python train.py --n_kv_head=2 --head_dim=128 --d_mlp=1024 --activation="tanh_gelu" --lr_mult_down=3.0 --lr_head=0.0036 --dataset="wikipedia_en"
MLP neurons of a small language model. Each row is named by its layer, matrix (down: output weights) and neuron, and shows model dimensions 112-175. Each number is 128 + 32 x the weight over its row's rms, rounded and kept within 0 to 255.
Before each neuron's rows, "fires before" lists the tokens most often just after its 100 highest values on Wikipedia text that the model never trained on.

fires before: "2", "1", "3", "4", "6", "8"
L6.down494 [149 110 150  77 123 191 143  97 141 145 116  77 156 139 120 124 142 129  64 186 123 112 119 139 125 115 152  60 123 122  95 178 109 106 108 142 115  66 137  77 115 112 171 140 127 161 107 103  79 162 102 111  81 183 132 131 119 103 126 146 114 177 134  97]

fires before: " |", "|---|---|---|---", "|", " |\n", " P", ";"
L8.down999 [113 126 158 139 115 130 144 134 213 145 105 139 114  96 140 139 105 141 144 119 111  76 104 160 150 118 142 135  78 129  81 147 130 165 110 168 118 159 113  76 139  52 118 140 141 176 114  93 119 150 108 109 148 118 141 128 144 195  82 119 114 126 156  32]

fires before: "4", "8", "2", "7", "5", "6"
L8.down66 [113 122 115 119 211 101 135 120 122 155 160 141 135 136 189  83 118 117 103  96 132 153 132 110 104 107 122 155  84 168 117 118 100 120 143 117 117 143 109 126 148 107 152  86 167 179 126  80 125 105 162 128 111 112 133  62 114 154 116 104 163 119 143 113]

fires before: "1", "2", "6", "4", "5", "3"
L9.down930 [140 118 141  83  95 143  95 123 199 179  85 104 140 152 188  97 116 140 144 171 188 107 141 196 132  74  86 120 155 109 102 155  71 142 124 148 159 158 158 137 172 126 117 146 116 151 134 109 108  88 163 101 156 156 138 142  93  80 113 144 133 110 180 130]

fires before: " |", "|---|---|---|---", "g", ";", "|", " |\n"
L8.down79 [142 127 173 172 153 124 169  97 114 118 117 129 134  99 204 114 109 112 103 165 117  98 153 153 127 156 110 162 160 145 122  79 103 142  79 147 112 143  39  75 170  90  74 147 173 119  98 156 169 127 131 181 174  99 114 116 141 118 157  76 104 110 136  82]

fires before: "0", "2", "b", "1", "8", "3"
L6.down418 [ 72  91  75 116 102 153 145  94 142 108 122 196 139 134  87 207 147 123 185 105  84 221 146  87 139 101  84  92 128 170  83 135  90 124 149 120 137  91  96 165 165 138 188 107 128 189 188 147  83 128 129 107 127 151 114 137 115 128 195  99 124 105 143  85]

fires before: " of", ",", " in", "an", ":", " as"
L3.down989 [ 98 121 126  45 114 145  57 160  97 121 124 142 108 137  77  90 165 108  90 128 172 138  72 106 127 154 122 121  89 155 187 124 127 127  98 127 143  87 130 142 125  90 181 153 138 114 168 142 148 141 129 159 119 126 163  85 122 147 174  74 168 156 139 117]

fires before: "0", "9", "1", "2", "8", "er"
L8.down597 [ 87 124  99 127 153 134 142 147 107 168  98 101 134 144 101  86 162 117  53 131 141 102 149 165 133 142  70 137 144 133 166 101 147 158 110 169  81 150  74 113 141  85 121 108 100  94 159  72 110 149 145  82 110 144 158  56 132 166  79 140 123 110 188 170]

fires before: ",", ".", ".\n\n", " in", " and", " of"
L4.down612 [114 147 124 112 174 129 120  59  83 117 139 159 134 162 133 192 119 127  90 130 113 138 120 126 130  97 106 139 109 158 166 123 130 146 218 139 129 143 124 101  78 107  76 140 126  63 145 121 161 149 109 137 153 157 137 149 102 143 100  94 104  85 156 131]

fires before: ",", "8", "4", "5", "–"
L4.down939 [144 153 113 139 149 119 108 186 124 130 100 185  84 133 138 102 125 129 104 116 135  94 152 160  99 155 161 146 176 123 157 136 136 115 128 148 128 165  72  59 132  53 147 176 121 108 133 170 122 127 147 106 161 136 114 133 140  80 100 159  83 184  95 106]

fires before: "1", "2", "3", "8", " "
L8.down889 [121 116 157 109 114 131 149 163  91 177 181  78 129  93 149 128 141  84 145 166 163 125 119 110 103  64 189 171 110 102 109  81 136  96  87 173  65 166 172 116  76 122 122 165  80 146  62 141 158 117 120 107  94 169  79 114 121  87 135 123 160  97 227 126]

fires before: "9", "8", "0", "7", "6", "5"
L9.down538 [ 76 162 131  89  90 113 156 184 139 172 183 141 153 132 153 137 162 111  77  87 130 119 208 171  90 101 140 137 141  76 121 100 129 139 165 123 185 104 135 143 127 132 134 132  41 122 152 109 140 125 198 115 148 164 116  98 142 135 133 114 130 111 169  91]

fires before: "2", "b", "ether", "e", "mer", "ctor"
L9.down133 [164 129 120 157  92  88 117  91 114 119 124  78  98 100 110 189 121 147 152 129  94 217 110 121 140 131  91 129 174  90 174 145 140  90 133 132  91 112 142 105 169 119 109 105 132 128  64 155 137 122 133  95 179 113 170 140 142 150 160 101  89 141 101  87]

fires before: "9", " to", ":", "6", "4", " of"
L8.down292 [113 126 110 126 122 146 176 169 145 119 129 190  92 131 115 173 170 124  81 140 142 111 123 120 132 113 138 139 113 117 152 109 162  84 180  89 199 157 228 130 135 111 147 156 121 149  79 103 122  92  81 119 126 102 117  95 146 149 110 175 176 110 150  96]

fires before: "6", "4", "2", "1", "3", "8"
L8.down100 [104  87 106 138 107 125 178 114 132 134 148 111 106 108  95 131 128 144 135 163 143  97 101 131 108 120 136 156 170 166 112  53  55  94 133 119 175  98  85 171 131 143  87 157  82 144 115 158 102 111 181  86  84 156 115 105  62 142 160 142 157 118 213 132]

fires before: "0", "9", "5", "7", "1"
L6.down578 [179 126 111 116 156 132 119  83 120 161 166 152 142 166 105  90 144 116 156 156  88  82  98 147 172 143 136 185 153 123 133 103 147  98 169  67 132  77  97 114  94 174 143  85 150 112  96  86 196 130  76 145 120  72 130  89 145 107 148 145 120 211 113 122]

fires before: "0", "2", "1", "4", "7", "9"
L6.down900 [ 75  73 143  73 132 105 128  85 177 168 146 149 103 155 158  93 130  86 147 161 159 108 141 124 150 125 146 120 123 137 118 152 117 130 124 151 114 119 166 115 147  70 150  85 104 227 147 109 173 137 125 140 125 144 151  94  96 171  81 138 113 130 163 128]

fires before: "|", "===", "|---|---|---|---", "A", "-"
L9.down235 [ 94 121 137 128 135 107  97 144 146 123 162 135  70 122 137 110  97 104 149 134 127 146 133 115 116 132 171 163 156  99 133 140  69 102 101  88 137 141 114 128 169 113 145 129 130 142 112 110 117 149 135  77 156  77 144  78  70 126 134 144 117 161 139  94]

fires before: " |", ":", "0", "–", "9", "′"
L2.down125 [129 125 127  72 164 131  75 138 152  70 160 122 126 143  89 103 150 135 152 137 128 116 121 103 147 145 106 194 123 139 131 149 130  73 165 101 181  97  60 189 127 125 141 171 128  98  97 120 184 185 154 101 121 107 147 117 122 104 129 164 189  42 186 157]

fires before: "2", "1", "y", "n", "wn", "0"
L6.down592 [102 151 192 148 101  93 112 180 181 162  36  85 134 121 120 124 145  73 135 109  76  76 162 172 143 110 123 127 144 160 120 117  82  57 146 140 140 129 105 216 146 155  84 101 113 117 148  96 173 170 113 107 154 117 157 139  70 135 122  88 128 174 149 113]

fires before: "1", "2", "9", "umb"
L6.down481 [ 90 108 204  99 110  87 121 114 126 172  46 140 128 132 121 102 145 100  83 138 113 128 139 113 154 124 152 151 168 100 127  95  68 121  70 133  91 130 100 151  87 142 139 117 127 158 169  64 207 159 122 140 165 100 163 114 119 130  98 155  80 163 139  48]

fires before: ":", " in", " by", "y"
L3.down926 [ 82 146 131 165 176 143  74 137 101 140  90 187 134 139 101 126 123  58 155 179  83 125 123 131 159 119 131 140  89  94 202 114 120 143 119  99 145 106 134 131  94 105 106 132 116 136 118 151 160 128 162 124 127  88 154 101 150 125 117 118 131  92 156 142]

fires before: ",", "0", "1", "."
L8.down602 [137 118 185 151 143 106 152 123 148 136 144 160 154 193 133 102  93 161 160 158 129 112  92  58 106  82  94 101 122 158 121 145 170 110 146 140 115 139 117 114  77 120 131 107  96 139 106 155 177 101 112 174 130 122 120  98  89 110 116  79 136 101  86  76]

fires before: " ", "0", ","
L6.down357 [109 146 136 149 192  74 126  85 133 175 110 173 109 140 140 177  97  76 166  82  61 113 136 159  86 119 141 125  71 131  99 125  34 118 129 170 113 115  65 115 129 163 144 121 104 141 196  63 159 151 139 154 198 100 100 113 124 111 119 133 106 135 123 117]

fires before: "1", "2"
L8.down272 [ 80  93 145 186  99 160 139 152 200  83 129  75 168 138 186 163 117 105 183 151 120 149 101 154 147 148 130 116  87 118 142 210  85 100 136  89 135 125 133 124  98 147 113 152 159 151  98  87 140 149 148 142 174 125  88 138  97 189  71 122 133 158 137 155]

fires before: "|", " ", "|---|---|---|---", "-", " N", " M"
L6.down85 [100 116 157 115 102 120 144 121 149 124 103 169  89 128 167  86 137 133  58 147 179 112 158 118  57 113 153 113  99 142  92 131 202 134 130 104 162 122  86 115 153 122 111 128 173 170  82 149  92 167 113  98 155 108 105 112 163 149 107 143  64 187 140  57]

fires before: " ", " −"
L2.down668 [164 154 159  72 125 142 163 137 124  93 127 178 129 171  89 103 153 131 138 131 207  89  75 194 131 151 130  79 136 104 136 128 154 125 100 145  91 201 168 182 113 175 181 150  89 161 109 123 130 211  83 148 113 141 138 105 136 149  78 148  64 159 152 138]

fires before: " ", ","
L2.down295 [203 192 126 112 118 149 155  82 120 138 140 191  98 148 127  73 126 105 138 122 127 107  94 128 165 149 111 127 107 106 114 155 139 159 104  94 140 134 110  89 166 122 141 147 137 161 126  50 151  94 131 142 131 120  49 117  99 151 113 134 125 150 158  85]

fires before: "0", ".", "5", ":", "2", "9"
L6.down417 [119 150 142 114 149 111 155 106 168 125 168 153 144  86 117 174 114 104 175 137 130 176  57 106 130 198 130 163  90 110 191 160 206 182  59 137  89 123 129 139 105  96 108 122 143  92  70 100 140 162 121 117 152 172 159 121 170 145 146  99 118  89 136 136]

fires before: " ", "|---|---|---|---", "|", "ar", "2", " —"
L4.down130 [143 115  84 138 140 133 180 155 101 139 109 178 108  70 167 120 101 151 147 130 113 166  85  85 102 176 229  98 123 119 140 115 127 105  66 135 116 138 105 158 139 139 184 148 138 137 100  99  86 142 128 115 179  65  20  94 121  97 108 136  77 128 142 125]

fires before: "9", "8", "5"
L9.down282 [150 120 175 129 122 158 133 165 175  90 129 151 169  50 138  87 120 128 108 172 130  80 138 114 118 112 114 112 121 119 145 166 160 124 126  84 143  69 109 104 156  69 139 169  95 158  86 146 175 180 161 127 169  64 186 167 133 125 116 193 115 117  80 134]

fires before: " ", "1", "e", " of", "2", ")"
L3.down731 [178 142 172 134 117 143  99 142 135  83 104  44 133 153 143 115 152 124 177 148  91 207 112 126 150 163 100 117 135 111 134 172 150 104 149 163 123 131  99 117 126 135 160 136  70 132  97 117 168 153 197 106 126 117  90 118 136  61 169  92 170 133 122 144]

fires before: ".", ".\n\n", ",", " and", " in", " to"
L8.down362 [134 138 118 141 120 154 125  94 126  87 151 116 151 126 134 170 102 151 161 161 156 119 162  86  81 103  76 145  91 115 136 202 142 124 114 145  63 135 106 122 115 168 110 123 143 135  82 123 197 139  85 163 149 163 143 182 165 111  96 126 132 146 110 164]

fires before: " ", "1", "us", "es", "2", "0"
L9.down281 [ 80 153 178 179 104 118  91  92  86 132 150 144 170 160  76 141 119 105 153 120 122 152 100 180 116 133 170 105 117 103 120 170 169 157  98 143 169  87 109 108 151 119  82 137  24 149 139  81  95 170  83  83 106 138  81  47 148 144 104 135 112  88 162 116]

fires before: "5", "0", "8", "4", "1", "3"
L8.down497 [108 110  64  87 133  96 168 133 131 123 135  80 156 155 108 142 177 167  90 155 174 148 150 146  75  96 132 110 106  99 103 132 126 108 100  72 144 139 123 117 170  84 189 162  89 136 147 146 113 121 105 118 139 117 118  99 136 124 165 131 158 154 192 148]

fires before: ":", " |", "|", "|---|\n", "ade"
L4.down244 [155  32 119 112 140  59 131 120 107 114 141 125 162 110 133  66  86 187 180 168  71  88 123 121 160  74 102 122 137 130  80 184 156 179  35 155 122 145  85 165  82 117 100 131  60 107 137  60 157 150 142 121 110 131  93 101 114  68 127 148 148  70 120 134]

fires before: "2", " |", "1", "0", "en"
L9.down1016 [118 133 135  43 101 103 144 117 190 127 217 115  94 113 148 137  47 102  97 141 131 139  80  69 127 127 120 176 163 136 173 108 169 159 136 160  92 147 120 133 115  93 119 169  80 158 111 129 130 173 183 171 145 126 167 104 148 111 104 158 100 124 117 152]

fires before: "0", "9", "7", "1", "3", "4"
L6.down482 [140 193  84  96 152 131 123 121 140 134  99  52 212 176 113  92 155 170 154 142 129 146 133 138 189 115 156 118 139 115 143  89 151  39 122 119 109  77 144 163  60 122 113 141 135 134 162 127 108 126 137 108  96 173 138 184 102 133 164 170 170 184  96 121]